python train.py --n_layer=14 --d_model=256 --n_head=4 --n_kv_head=4 --head_dim=64 --d_mlp=1536 --vocab_size=2048 --activation="tanh_gelu" --norm="layernorm" --norm_place="pre" --norm_eps=1e-05 --positions="learned" --qk_norm=true --attn_scale=0.173 --bias="all" --tie_embeddings=false --parallel_block=false --init="normal" --init_std_qkv=0.0222 --init_std_o=0.00419 --init_std_up=0.0222 --init_std_down=0.00171 --init_out_by_depth=true --optimizer="ademamix" --lr=0.000507 --beta1=0.9 --weight_decay=0.16 --lr_head=0.00693 --grad_clip=0.5 --warmup_steps=472 --schedule="cos" --final_lr_fraction=0.0 --batch_tokens=65536 --seq_len=512 --doc_mask=true --train_tokens=667200000 --steps=10181 --dataset="wikipedia_en"
MLP neurons of a small language model. Each row is named by its layer, matrix (up: input weights) and neuron, and shows model dimensions 0-127. Each number is 128 + 24 x the weight over its row's rms, rounded and kept within 0 to 255. Numbers have three digits each.
A block is one neuron, or neurons of one layer that tend to fire together. After each block is what it responds to, as a language model described it from the Wikipedia text at the highest values.

L9.up924:134128140117134165147123149141122128114110139147136124133145101106143120168130153098117105144100155117096101123108145074129127133078101115127146123158114141131087114095120151088110137088080101112160121121195082117125176092142149111130088147129136130168103121150106108137130131095113069158135153109139158083137135107130125164159113119157094173130135136141094111122135107104119144147109
L9.up1341:140092160133129152182163186118152140129124142116127122140151143114120127181106126119103103132106144083087125161124123099129119121105121118097162092100126125170097137123105148101110176131155138133090157134128115107155149133139090122131125140104173124141089149154091101140134148105112126147125104165144159093130150102133111155146120123138066180098125135129121145151160149089092106117098
Sports team name pieces

L11.up20:147146122125141146118159177144146119139038137076178113098088106144191128124145136167124138124096157120117137155131158114115122126129118099138125138150131141149122149161140112114100139141111148108131081146140112114094126125128145106141108159108130123097111094163124131109141123124112164148119110158133120109108059114139096125140131112118140124133161141160128136130128116115160151107155
L11.up63:140144099124150149101121139131068113141157116134123144152116131163122136107146129147142106145100119130130126153125116142102108136132156106135144134111085108128122103140145088104110147094084109144176118182144113127168097109103128110129083117118115125084120148109189133082147150093136131097121179175152120169122108096114082136116096106106120089136141144158141092144122145137095167125111
L11.up116:132114183142088156110138154157077149129163124117164126100096153113140128106112128123124166124149137126131114141124119166129121090120161096135164098150102113103116106101071111138100148094125112116112097130146126160123136113123062137184165151150127096142118132111131107123104172122145147089107126102142116161133119125163151116162124152165123149134142137131115116115109155148110156130113
L11.up760:145098157170141146137203174159176123097118145109148101148099117129140095128139118103130142133159127097153159126146096113095145118123103135108138094087102146108112123156121077129118129100132132094120138109157127130154185158137091126159121110115145132164106117079082104146097140153124177117105130123089129101144114167151127094116126114139132105130132145111145127113143117127117116116103
L11.up922:138130075141111122149138142174124133105177106111159118108125121140120083158130140113140123110135126080167133136104161123114094116106132094119135105121112115144118147103151114094141110139141173097140154145154096134140102123128131112181116111113116140123100130128112115095093165090190120110119149141109130149128115148178128128160111144132140067129177141152112091141106122154135146130077
L11.up937:131187109128086165119160111098134135109105089132093124132129146105109122107129127115176143127130134140154138133120144138135133126121108097126142135109095167137087083094119074120106168153146147129135174149128145156121131130158154090124098109094108164147127115118115086097153158121125064184117147113077128114153146145128121149124097124125135122154165171168154127132108168105120183136113
L11.up1086:166115092152150102137150159163096101145136141189126121104144114125159126137129134147131099111121138124149107146094124136101114104114107111079159157146132124147160155111139138118107137133142143122121115141134102125124122157163145136152125085122099104138083095131145106125171164148174094119108167138129117120120110052105111153098120116147094121149141128132092104137136149089149149138126
L11.up1138:145148122120106116104172166159144147142120131131143081104087105139129114130156118083155164102146123150090116113088094128114170133157105086159129114112112148156140176096112111156120112123111150139101120151165114160135144137170106110115114153152114123134090158144142112149110132074174109132119173185124107132137106128109131153150135144127151142115090137108108141184172149132131152109150
Word-initial fragment tokens

L11.up25:133119156141114130114152149140167138133145132144136107130135122146162125192151090107110154122098140154120131090124163140105128144102173150134186106139109100167137072150112133071133106092111139100169180132137058100132164179179079105158115124101140132136120120136108182107155112109134163097103108165136111128130147108155110121110129109125136104109107141151110119177114120131112116146148
L11.up124:134150156118108100117131106138149190104108142151139126152188148178126125148187123135155176086124163112103135115111051084135152168128115132109119122141120149136123128154103186166130164141086130111140157113136118135145130112153132126147120075132109124117114153169167120108144107128132144136066128083147136121113136116169116165139161152084132113140134130140108093114151092113150115120145
L11.up280:121135146143105110158175130138128139112115137115147155169154116089183128146125119158077127103065137054152142136125119178111128136161126092117134114149125142164155150140087129083087156129135159165089160120132125102160113100128091098157092106114146151133113135137153114131093126126148104119133106136141154133135136168193129147113137111141121086139145152125132083140132137095077130117117
L11.up289:123155160167115187116128122138132118141131147116124141116151165119125147134133091138133116098111100152149097094123102115085117157157104132130111068142145141133131117107131146137144129117130156140151153164157125099124196170093146132170161117128106114106083114142127135111123089124142125091112132145095139142094093123168120104165127090134146158162110125153099192168156151156129120127128
L11.up480:141140167142150114116090136170134116145100128117104104136134130151152108165131115115121123136059143102118125132134104127090162130122167089162160084114142096133136114157109148151087096102144145110125136158158132109163131169129089104134108103092178126109114148122106153128146128134129134117112076139163139101143131145170135109137089087080112134117090138109125155123107134099177096126147
L11.up604:129148117101080145114120164129162143120110151106136107101133132142155121125131135150088103145118151126113151109149102094094120121138161117127175084157080109111163106145124117128137127131154092129129127186168117154125144194116100118131141119086138144134071161121128129129136071108134146131105142134126167151113070128157107080124088081169154108158176124133143087160123102131083106101097
L11.up911:146142144133129106077087130130103148112157136101084168159169157147156148108109097139111117177163145161123136132127093115109165163150128132080126124167088129121097113127124146112119119071123114102159159137110109100157135149163143139143109093125095133135109132128126101162098124087166126127104106122131143090152114158139106131142133127127110100163132136130135098155104138109160132135147
L11.up1275:139138120089177161146118155142145135149100140107134130084148086121153151096108137118121122112087090122139101159127108145106112101171137109120145052146134112099152131093136143163118108089135127144101112145105131147162125125179144124138116121132134144124125123190148159075135108134132157126105141148115177141123124130157097159132127119132114116131155153127072154129137141155147124096128
Number-internal separators

L2.up114:128135122162137128120101145154119102140123139139102113117123129116186118135130114153189115086159096075126154118145127120079168137138113134097128111127154120166169079102098080134112159156118162109157144135110122127157144172114080125132139109177154114128094161115125102104124137127065149100140131121130122139123149147148077149153136119119136146145145134124100104130145150093089136107077
L2.up499:144105157117152121098122151171121121136156104119126105093122111142137141121124119127180108111135100087094120131144097101120125142143157158120129090111129144103144137176062106139152115159109126142136133184095128146148127128121137133141122150140137110114118139160126114121109130140140113130116113128158144181116112121127107139109105148155126147188145196114101131152171153151139110083089
L2.up607:115171093143131114127182168167087154120153149134125129140123110103137116150149136145157156113115110094118149113152072145120111146109122120097093096059105150141155122110123079115110148136127141096125175159135161130170174126125087118103143159131132144090093152156158113091125144147125109112109155097096134135146131085184127143144096090131119145118134146121124135151131104153117135122099
L2.up644:147117188142138141112105155153130131146127145147135128148089086092107071130147146141171115127154129117114151166123123115074127149150133162120133072067154119103158153139127138087119130130122118126131142158119116117145147118126110080139159141130133116123061142140130137117136140140125099113111127142113143175159080069156088158060112105122118132110108143105092114137096113179134100149123
Opening quotes and apostrophes

L2.up87:132152110176183117077172111109134186152143117159136086122101110084119085148123115102115155146148149116133126157134096145130123135129134164106148126106128133109142132125137102161080120145117153186098110126129098100127106157136108083156114113134166119077120138165171114107146146150129125132128149137125145141125116120144127123112142121102051116105120122123150128115175116103105143107107
L2.up311:139159115147171129063100125122102121128117114147113076113125119101158114129136145116121125136137176159151143135139088119151147147140127132129142143137115140115146117118168125135097138122095123149137126098088091119113115115122107071168130143109161128047124162125144137097147133157140137117148119144124118122094104118103135142123100127116072146106168151093138099157133146119083141112130
L2.up1145:138143104148176129064136115133095120125113133116143094079117140079093157127122150096157092131161147125157134123148095103141117148130111133130090125120143109121186089134150113147102121118105142117110068108103132148131096141142085105160135115119190098129114149130147099076123120113137099103104123117094112137116120138130147132151093104109083150101125125124134135118115145142130138132114
L2.up1204:138145122116128136104099099103108187116148149133114063148151087132148115147152108087149113135117154148173135148132131153128141122106116148112118141086114109164112135168171081070099071140108115171136132126124076145120113129140097097167144161153101129113125130173169148140159134126132158139095144107170108165111109108113143149154142125101076178085125133108148114140130101118133120091103
Given-name completion

L2.up173:149158130161061097119087112110155132111146123157128166098149138095139121148189141156121150094120116129145133168089113116083120099151147086125103121125122138174143157100104106120120142163079136153146133181131147135134140139176099097174105185132139100107105135121124110123148155117121144120125132107141116123138141103148066102079090125145140136124134148188088150184107097119136152112114
L2.up286:150157091163118121166125122119132115110123119137165124094096139109144139102128083152098178129114068110141107157140121123092095140131126099093131099088153126139141136124138123121157157149109102117116172149128123139094146102192124136145120102124144101110110117141128123122134134109123153131141138069148156130104136141132107118182183114133108132129143165148139160153141170104131117119133
L2.up518:146153132171062087121087130109148138129153126130131185120139117043140153148172130108119153122109123075149151154123130121079113119136131091117104095104126159157154194108127123127130119158081126130110120162144154131123143124176125108152081171155137071121116125117106122139129137124145121105129118155124132116127147111143076104077102144140130138147159156180133137183111105110158156105127
L2.up1215:142114117144185128103124129122144152150102141142144172131114117097158165130114136128113126134142146136127099148145152174149096110115146090128064051095154160116152137128112137127120120172079167163130141144117164116107134120177102114156084141114147113103140160138125095114170160137121136112102111120132156119106096142136126139113110122137137149105162170158125114153117093155118130170084
Repeated word, middle pieces

L9.up531:131137129147127187089124108157110123110104160112156126152158115104122141135169140167135160108127137126103114207141147131145150155141136142119121132124133116148106123104122144109121114136097147169153121141141110127105130164144110165107090121099118133141122147129196127160149106125133121149146101139149129176169065142133091113119067091129150139163170167162116134157114129091080117137119
L9.up736:134105126099138162116087157146125107108147140125136123184188110116141130122168090108119109119108113118106125114120146156086146124164151151111119073129128135133132141064123165097113146152145111103081120162136091122152122118129130096101090183086138112134115134144139133111119169121114125129109122149114154139122080135173122126135109081104119144182147172136097133173118185112154123127143
Decimal points and word-starts

L11.up250:120162126154118108143134120126122184186099138128163117133125124126186141113172114111094107116093145125126117172090132140110122114147165112148127114120135145123127150107135130108143155170117157179116125149105181169099125136142117125155088131174177128087132135104123093095089138110136134123133112127136082116115134125145076120130124122133121127133162146122117140184106178148136130141109
L11.up418:117152107176135124135134144123114130126159149110162124101144117102132165165179126128140131134133155108169088148097128123100106039117141087125118116069125142115131142099094089116108151156112150146158138090097117109111148153118132074156084122171139097114090155114135138133080146101144138129118133140162104096165119126187140151135106101098127109153138156149163123154096096146165128137073
L11.up665:131168164131121157119141138118110099093102164150121140127107093109117091132148108142118109137155092114094125150118140159108142118107118102129108088136140130142120154053109104140120164129108145131124123144130122171089189172134108116184124113165148124142089125127158169120088114105156151113078094149169112080115150156132122145142116110152145130137165131164135156130143111175146076143129
L11.up766:125129103169134125141122112112111161141132153102179137126180100109151131115129135132117137099128145107134136152113130096106143130130160131112099111107106170126109153113101103140130129129102132136113137136133164132080129140096081092148097150174166117087105116146106120122151172134141118112120103134139134098109122152166114160139069162124149151124142176133138120123107120139142186097108
L11.up870:130144137153092180167082102107134131130089160122173123112139137108142152106104155085095126139105126080164146144098116121125122131113164081134089096134081113133112112128119114145140166149112114140102144134144159150168159166149052125126098081174139124151112122153132108133114120134129124118117124153117159101121139140135108152120155063106144141120155192139146143133135145160162132141152
L11.up1204:141132164140117133178137156129135139171116162103124168105133102114141129110136126081104111101169107136118165189107125111126135153146145123108134116094094131129131147166125082120138126126075116153092119131110151134125097169125086107122087129128159152064098112124126123147103152147134115078118124118122159143150122135154141114124064146127129121101125149126128151134144138127139083159161
L11.up1214:118160114154107155166093130125133145188124176107119098117173122109146153103122101094116100138146155116120125161123090120121118147137116129160119102139126119126088184171143114101104135137113161147145129122110138128136102151150121145161140160162173131118126143082125137114105155136127116118119079164112101081136137117180090140133087170109133149109146176122129111129113094131178114109111
L11.up1399:141123150160135118155151100134111124112123137119082137120142122096118161133139145156130113133156124129126109149122077120116140082129112131141119080145100148165126148131163083095131113121144142117135109119144142123084127122147121059137108110153138088105115117128165148149112121140110108129123094143167107157108124077139115155151084133133126158166146150158073148125111142120151119150108
Repeated name fragments

L2.up1229:142125127128124112099144076161120110088077119130117117152137131130111108135113129132130137127133161120137116143135104134112165088135090118115124119115086127132122128085094117157113086112110158116082137133138141146127142184134100092154090118110128131119134102146132076133111139081175130137121128164123137150150149117080119164151158109176128159144165138178144134144097104173081129121140
L2.up1233:131186142146128108133167079105120122113115142119144127115169108128107146105127127113180167122133130116135126117117091131115173132194143133096117116113163144109117109111155125113108160080104167149131137148101090126164106139140134104184137120111148148113122136144078104109138088118092097109102124152126107170155113144132100122168107138122122085115143152132132118163141142127030140132129
L2.up1263:142137135088118127117117129132112150125093116122117113099147127145086130155145129088172113113114142117165134136094121127141113124125173078124152120133129151099155180144096095117086126112123198124119194113098129122139102112124110099140141110135110129115123142153133144128121151079155169105088111136156118160154103135151106125163107097150119138157145171133149086154135151136089138130120
L2.up1364:142185173114110136108128116173132102060095142107147062136123109125135133126156136107107135126105126092156125128151099133145168120108123143128104147134168148112142160151136079124121115112104106125095140123120130146141105120135131058122147177110131118116143165143130140061132128110103155147108111125114150139119072078123136119129143121135134105150111105115130135109074158117131158126088
Adverb-completing suffixes

L9.up1033:155112137128106110128157140124143168103128136157107126100129095073125142140159146110116156132151151163154148086118089129098151121107107125099131114093118134102137200112131076130062119147104155149126097129135128119140100156141140079163085115112163130096130098111159103125078159153147135088110113178146113133159153100148121161077102132134116127143126096122132132148138155106149125137168
L9.up1129:139139130130130121110138087124100170080093111081113116117131126104124123128153117119167129145098147139142134122136106104127133104100154162114153122144109105156119152090107120115142119134098124102115124144139116114128141129158080114119118128129142116125132151166155128170138164067162125094111143135125099146105174118161123124098171175101104133107140110133170144157176143121136177121107
Family-member subject nouns

L2.up59:119157114159141134130094162145108128120134153143124157124140069123127100162120079138135146153133116154086132143152121115092156119130149088154134099119126155144082098152132122161153135166106104131119113134146123130146135125129129144122135126106124064133105123131120158080166159142107082114154187071154183160134122079163126135142100153108094076134104162154136106128113117155121141123131
L2.up697:122157117112163110102118150147133140092119109132126145178174113101133154124108072117114106133136102091116146152120143139104101118130118073082144096107173131164119093152118118115120185152093093170155112134117112088106118117160144128129117091107184123168091080144143135089132146126109113122154091166128114147090114094112080138117127121094117106113134131154109145109120095119111104090116
L2.up850:139118102157149145081127100147104168136120123132136146124168128116115145147101069141119137129156127092124111144133141096128089103115090122141128084092152154136124106152133082096124120121147116147140131159155148124146135124207134107113155146126127151152123138167136115072132117093115097146073143119082132137145125144138121131105106132131127106074144179130119131105145147161145125126124
L2.up1330:142123119123169144138108135133142123154197143143116107178147079139168135146114085092140115143133132144136109157119142130150150119117139105119121144132156173123157147146140111161099139137167149091120137124138137123109125155163137117154103163101128125128111103161157122152126112092134123135116133111091114163180171120138131127148143143079114137095130157125124122153139099106143113078084
Word-initial "se" fragment

L2.up83:134128104149111125146113145123109122132109130141135139153158133114154100138159109108201152110134130098098114140117063134104145192166121097124171100141127162114159102138123156112110142119149119153150139147135072137172104113154088107124134133097164156091098124109162125147146153117111131093131139098122159141127100156141086144140153092114112085138136154121132119158169162157124098132124
L2.up761:148133146123146149102126157159164112140156148138108154118117175094148147145193089136129132128151092114142124177132082116082104142161107092109147052110128133133137126110148159118141129130143113148109131145147113115119114160137133126087118128122115135153093101096093156132128112115117089115095119113124159170131086141140112123104158119132096096148096143172141125155117112150102130088161
L2.up769:147113179178153163151151171122105101147162140110139124111139100132104116118172134125131135114129153087115098142133110093093124134151111130110189036104165165148143109112161100143149126118113118177157140164145146141128112146120140144152147119093120139137105116133123156123152135122129089148127117124126142134133091108121098144120148091131151110163127137122042127134084118154115131118094
L2.up1056:133140115140127139146127108122129142138139141143131125139150128112151151144154148130133161126113100171160141152102168113092168175128115123138126089107176129114187124125125114105156129120112152197142139138134108115156125131176111123110156095128139150161099159111166133151128074125123125106113125113149103134079065141127106120083144121072128098064087157163113136097157168131126087074116
Mid-word fragment pieces

L11.up149:121128122129105132125138117140124116124125142139100136105152141089174105145140180112128115133103148119144138099137093127088179129159087067126110106149097115142114134163124130100129133140147152154141079165095118107127175120176138163111112096130168116143120147135123102104114179117157150142143164156148078147112159143118102109105132126135133168173130127111131148164132121115132134106109
L11.up155:141140175118078099122129166197184188096136111109139124099131126140118122092168111086141110129120128154132115129119123102114132086103093081097142103123081127152088141110106084119134177144094110074167128124142152131171118115129128145111131133127124155109095137114086134101087182114132124090117128127116130129165161096158048117157112145152168112110150153142091106173125128091122167127087
L11.up208:125177089176100113102120123177083170170131115125136087057146110140113105132132089170168112159154109156155154150120113093079154135170106143150158145099132125142135124148158124139130149136088147196151157159112124136145135134155124129128123108103140116089073130116112129138146173054144100108101111116170096135124123084140083115119108130118130100145166119097126128151167115154127142116128
L11.up391:136139140144115136107160090100125110115139118113137146115125123138148120142163136136145114081110120137084135139167115106093109137110146134106112113125085148118125132138106121097155139138151145129171133134130115121138139127165094152103116158114108102133119141120106134119139147118166120113109131106126094130082150083110111138163109167144131166119159152147115146177142104157111136096137
L11.up448:135160118140076140144142106143085172127142169093129097116120098151146136125150083111180095100175156145112118164122126168116127134166121118132149129119110163107136109117117163121121159078098098144129104121154109099126159131185077127139140149107095092129108165159120110130165196080187098141093134132101127134121093086106096151142096095137164142140122136119114117133134133131125146140143
L11.up500:135099110135110119124159127157091173122116118158098147129130138099157105107145125154113123111131118113141129142140156092075139120162103140135114119107112162138139153140132069097125159113142165125144154148124114123150125116182106163114151128118096108151077096129108094119121185088165131105108150123101147104120128094127127137125054144136117143144130162106134119115152144102146118117100
L11.up865:116180148134122125099187165171115144140104133101152167154132097143104131132134113131143143131104124139133115174160127166069115132191138114112149117128141149129157162144136128112140148149102155117121137155157105117141134144129115088091100132085144118120094124148132112070121148143128126141122121142141165153145118111123060129119103134128130095146089124172099109134104118143124152124129
L11.up1184:137159128108100153142157128146157153150107130076121141126099114124112153155164079124148146081158156155074145148136144100120112133112165101146101124149092135107122159092114123145119149081149168150111128118153101115136107116131138083133142124132117152140080155096154091125139110069111129147091122126119122174135102111164128114155076131079132111155128142144143120155121163157103164094077
Opening quotation marks

L9.up807:130131094149113117183200164109199152112110134108118124155127132142139070145152093125145122139114126138129139141121111103094167077139119115168129123104131106200123135132155165110121119144120144110164150158147144116151149082145120097110098112130118130109090137173159121121108152120145104102118132096128126123136126103109069147128072127123155142131139157136127133167111153148105130120150
L9.up1051:133148169153138153117135144157125154111119161130081152136149138128137116138139101126153168160126137174147135133129108074104131120137129099092103097096149174143128182136120109113140119154145152134150125142121096109124119103150134088105117088153151114115109141135149131126121172170156101102161175122164109129110102126097128152109123116083150138088090120131095126138119151150132138085127
Compound hyphens and quote openers

L11.up311:137124119145144155097135122118139158094095137105089120108143132175123121124136113123106092085080091152120122124108116102129150123152093099118114156139126123101132091122150102126114066130154175124124118157094162127120142141129088091168086102109110103064109185107123111073109142092142130116133140157103137145112107142208143129136134094136110167111135133162147127134121103100134125081095
L11.up314:149153126111145139112125120134106180150110128132180090064147097120113131145148143107093119144153149113122114126092104105119164104133114118110112118140168144103144148103141107169101145106096089152080109105125133146177125135106155156158145135136124120089134174174135136084135139166150118138115119150082156148150134120139107114151148130129123098156161107102132106142136145115087123115129
L11.up449:154158140146140105115160140174116176148111163093133125053135108143125147128157130118153166107121126150156128138125124152134126094148108113096100129122113121114114114152132152128079101110118096124141147095173060112108096160160146117103145116111112118101129158129174091141151112107176135145122142125127132149144142142127115139137099145117138126133125156135147128087110156115075134102143
L11.up534:129171126109122187113171123149123120093121142077064081120124108126136129164114148152146090111124116147156140135143128145116113106141141140158103124130109131131117120100144110136105164110138126151130127128120088137122131123165110117181135153112130108125099167165136106120139148089147146109126117151114141136145141103145133122134153084107136142115115133146139177168118134123061099154134
L11.up592:147165109143146108100111141175124152111102084118145131111154075116112148124149107124149147138131164149107112141138154128124141133165117134123100143103105135090126118125105110146092167110114121133117140131133080078151120130158116139154151111125112116141161134157168146102133142085156090130113120170121170123105143092171110136145098117161109108128148136104132130132133132127069114119118
L11.up648:136162135132140130080123131118095166127111093106139120073137131094133163107105106095144141112139148090179129136087112130127093134104106161153163118119179176099090134123159110136131153089137119149121136111143144140110115153150094152175130144152151103128162147178119119086190145129161135099105089160133163099114146083139143124118088121117102114132155117105129150109152158093110128084113
L11.up828:131114147106121137146177173099126145115156121130142087107084080114138125147134117100118138127118119102133147128102162124119128156141137125117128137158100113135092119088071116145103124139098129131129100153128110119123093128154094120177139138156148110077077087119159141134123152160141085158111102132076129172110125115163102142111113119151114141100160188146131129134145131142098110115121
L11.up1411:116134143170119157140128092115076161121122118119130091132137079145138124125146112135118124130138155118135129185112144107112146097104127138129134110150151142140115077133102085117108153133150126113093154149165158127126138147118094093111100151137144113133120138130142108122116151126125104137146169178157103134086157079112132122153082098153149156133129122146100105144165114139072150163103
Personal first-name fragments

L11.up6:134125103104122145128122110170154100107121150113111131118131183124109120172132124102130108145127136064148132128129126124110149103125114071146115137116143164127118153122088108122097179148087127128112146129093184127137126117107145130181143083127172136038107153162116133118140169091135129100115144127138113147115151104141114172130103137088111099149103119115135134114140151152095123092121
L11.up79:141129158068118149116144141109125149133105138094131126140102083128143118125121070146132107166147133153152130133128157134096125132128135130140120112123128114104112177133125138136099106119115076122116155140143155152128131116095144112172141150152124142174126156171145094114160156074163167141094126102140084115120095124088164149151148150122119071117138127137124119142090172144140145093147
L11.up323:130150115148128145126131141153119161105084119059107165109101129153124099118130109138136104127133151119170165172152123078133102121119121129094129113093117100094096148126122101118113126170140148136164097143106117132131166129144126147178148131147136152119108125136152126116137118104172164100067149142170118185122128126148133137125130146095148120127154129131119145138154167155137146099131
L11.up563:135109123136105123142092150134149100144111155122083128118149163135138153097120130121148086104132171099123121126144103118122150142173132091161140137137093117144129157158167133093134140133126139126116129172159104147105144108139088171159127141066121148125135169136182161124112150114151105129111164123085111084097131150144108076128094119139112133139134114137155160154132108137130151147090
L11.up575:150156097125113175104152155085115169106112152120120153079100111112101114151120132095151143084138162105145144114123161122134143115098155109129184134134138150117131175182080131134146139117087105125123114138133137130126117134120096120111093151105132137138120158152169189125103138123149093121125146121119145088115102116109140118119123106129115088143128181114121150157148167130121144108109
L11.up975:130129107123129138102134129146138119114088153091135123161108131095125115113104119125122105146112160123146142131130090097111112142095132089145144115148110179124141166153119105114114135149156119108136146154125101142159149116146128120183121148103109125088145143184159137051100154102117107109148115184179098085112098143160158155125149149161133080131100146160115153171138112109079133158158
L11.up996:120120105157135175127132149142157116093140088123134100114111154108125121135145114129123136119127138105097144117110147102126147078127105125113138105111104137155125163121121103128120124147130137074113113157112123124162125162162116149158093144105166131062096143113110154098118126082127173124107137199122096201126117075157118147141131131113126105093144160104158090179153159163154108157139
L11.up1111:145151115111145158119143114197145104097165146103128137152117179095134107110120076097186082118109137125135124141149172142122136128112113119095151117102134155130135188159120119132112120142144148091110094156129146158139134125124117094168071147114170082096134140113140128088117173105123184105123147117149112104117122136162145142130126130095107117124139128120131163137160126138094110157161
Pre-verb slot after subject

L11.up275:131156109086118166165103120124122175151080131136142117114117146133134130183164089083121107151119124098114125117074131127099115148132132118100137137122121108097136124100135107146097129140133116105117153125142116090112097108082136121151087161122128163128113131137105160108195120118118171166114131135140111149126096111133144176112140185165117095155123148147108135160166141129104132144109
L11.up413:125113134117103135104139137142131104135078127144111122151153154113171123113117122088158160097099160143116126154115144124117122120127099105112117103133127143120154125150139152094098121123137140142159128142148115124129127134128125116161099136117107116096104137089105128101146168113082136139137127132166138158136138094152093167175117147111125160129123148122108139156133149118123165131149
L11.up447:139139143127088131141141151116140161106090116149147106132152094140137129153141133116167167147135122126127150142115103114103103104113084131134113096096148121125137142149132149111093128104148103142100163116161093137084115106130150133121114107125113167137126079113144150137162100118097109154165116128135094125134153122131121156080117157137122088185107089163108182134134133117119139084183
L11.up722:139120119163118148138146107172134125088109127177127144074126117133152101148102109140106112114133167089130058156129155140098101153121110120129122112159145125103090133117148165136118174127095146124113159121147082128122133147140158143150105119099134101136143102123128122074122188156134088109123108156087136134144148108154078160114117116143117107120139116156099169129148123141142130096128
L11.up858:142104081100099126126134139125167106076086133129158123136106127109139166142137091120127128112073119116145106154119141122120126147102143083127118061116117152151114149093125130165101144110122130129141115138162123105125161116103143097189101147134128143163094180113120139142116138113151143113111139117154157128166117128155092191142137095155118161131148143127102136134162128118119108145135
L11.up1011:147127096130135149118128108111103106151123117167124166131167077136172091092128078123144158092135111118143113129111149129101112147137102109152111127174150142128093129089132148163120138111132079165146150122115095116152127144135160157166126108136168133153123128124155135138103127101129112144159145166150170112112177121099152139097105088090114096150147113120120161108177155096139153124150
L11.up1309:145150114104145139141108135170116140151156138121107095140114142113136090134145110095111147128110135163099136170142106082116182076126108083104143118146186127157135195123123143100144125158133165141138105148154083123123120143135153097117091133102122087120120110117101141127142157122118106105119153114154140145107093145121118117084120106095102133114129113104133140129119116135158126130145
L11.up1517:144099153110164171119109143110122112132122133125125148156130144129162157171108082083084082146132132117107031146156148136128101136118150096113131064111154104110110124153107158104105121148151125137124132094126152108139190135155117140111089162123095133129107103125131124134122133120098156100120123114101133107120111121156137164112151097112144144148123181169140105122132119079154120159118
Sports stats compound fragments

L2.up44:134145134164126156118140096153122109092125120104126131138105103127109094147149106130116146091159122148118149157151157108108105111149098130111133109068090157141103122118137122133118136181138163147126170156121167147143145154143079120150122138098126115117101171127146155148094105146143136104108127145111124162142140112106156149150121119114123110120143135124122175127150145146134157120114
L2.up60:141146098162120133138144084139110105119127120102177132143130107159126125111157120088155142112128119105093139146115144133111098127126123097136132115128133183161098117143139133106124118142123208120129141137131151157140135188175074065137150105147166125133113115129136126137104091157115089111095144102092101165130133126160143138120163149125152094104117125114150173148111156136121136101134
L2.up234:128140116122115109137159092163150150113114142111155113107156099095132141114119087124148143096107117127109151147121129119112167076144118122095123107096146097117109132127121124147131096097102160123117131139153110140138144149160068078142139118093165123103097136132150105144112094152115104127091136143083152164102100138134107113116115104135120133100185118133091129114120128131139111180129
L2.up737:131137132106117128110112119159128131151123112141123141142148073101128123165185110174137171120122118137153133128120129112070100145165125134122159129110129170130108124110121187146101116087135124123147136144139093140132108126145140161139118108162105136092087121174124134097150123074148128142133130141115130135115148109139110172128123106091122158133133121143133156141107138137122144092117
Modals and infinitive "to"

L9.up645:137161131159160206088130137136130181109108141153146086088083125133126074118127145117131147145145157093168138098129113105134153110120090142148113103117123149116115100134103126133119099153115120137089139150110133164134133165142141119167098093092125120125110131181152169122144135078171119156128134147144137177104112112145134140100094098122085123108163105118120157133142161120114142102113
L9.up723:139153142149141167105137100159143171132146142111097079121123127133099103112102152116155147149151116122145121137161131106131129096098110133129114131068135144086135073196119085142117097161116169151136120138113057166122154140177094132147128165122088172146105108136127089149117135109145125159087123128095148099153111132173104132133099079142066146145176135114100135139102121149145117139131
First-name opening fragments

L9.up537:115122134139120139147134158084135118164143151141139140143126100061138139130185113128156101111089138098142119142132079103099160133130112073165100107152099132130092170105074107114129108123060167153156115144136101121124127165142148114128132178141122140120132142113109140103129158126116139075127146163143100159120103093120108133132092138128099112130191182113111114179156121140113153146135
L9.up665:121146143139159137115069145118103119148146166106110139135124133090148157170184141084117124133132138087133135192109088107146107087153134112149116139145143150126118132142092089168143095136132110110115161172158117090125104166153123113156098182157144104085113088121150140164124141119122133158117120111130108146167119120084084137120078136149116100115121140151135133137126127134122124101118
Repeated-word continuation pieces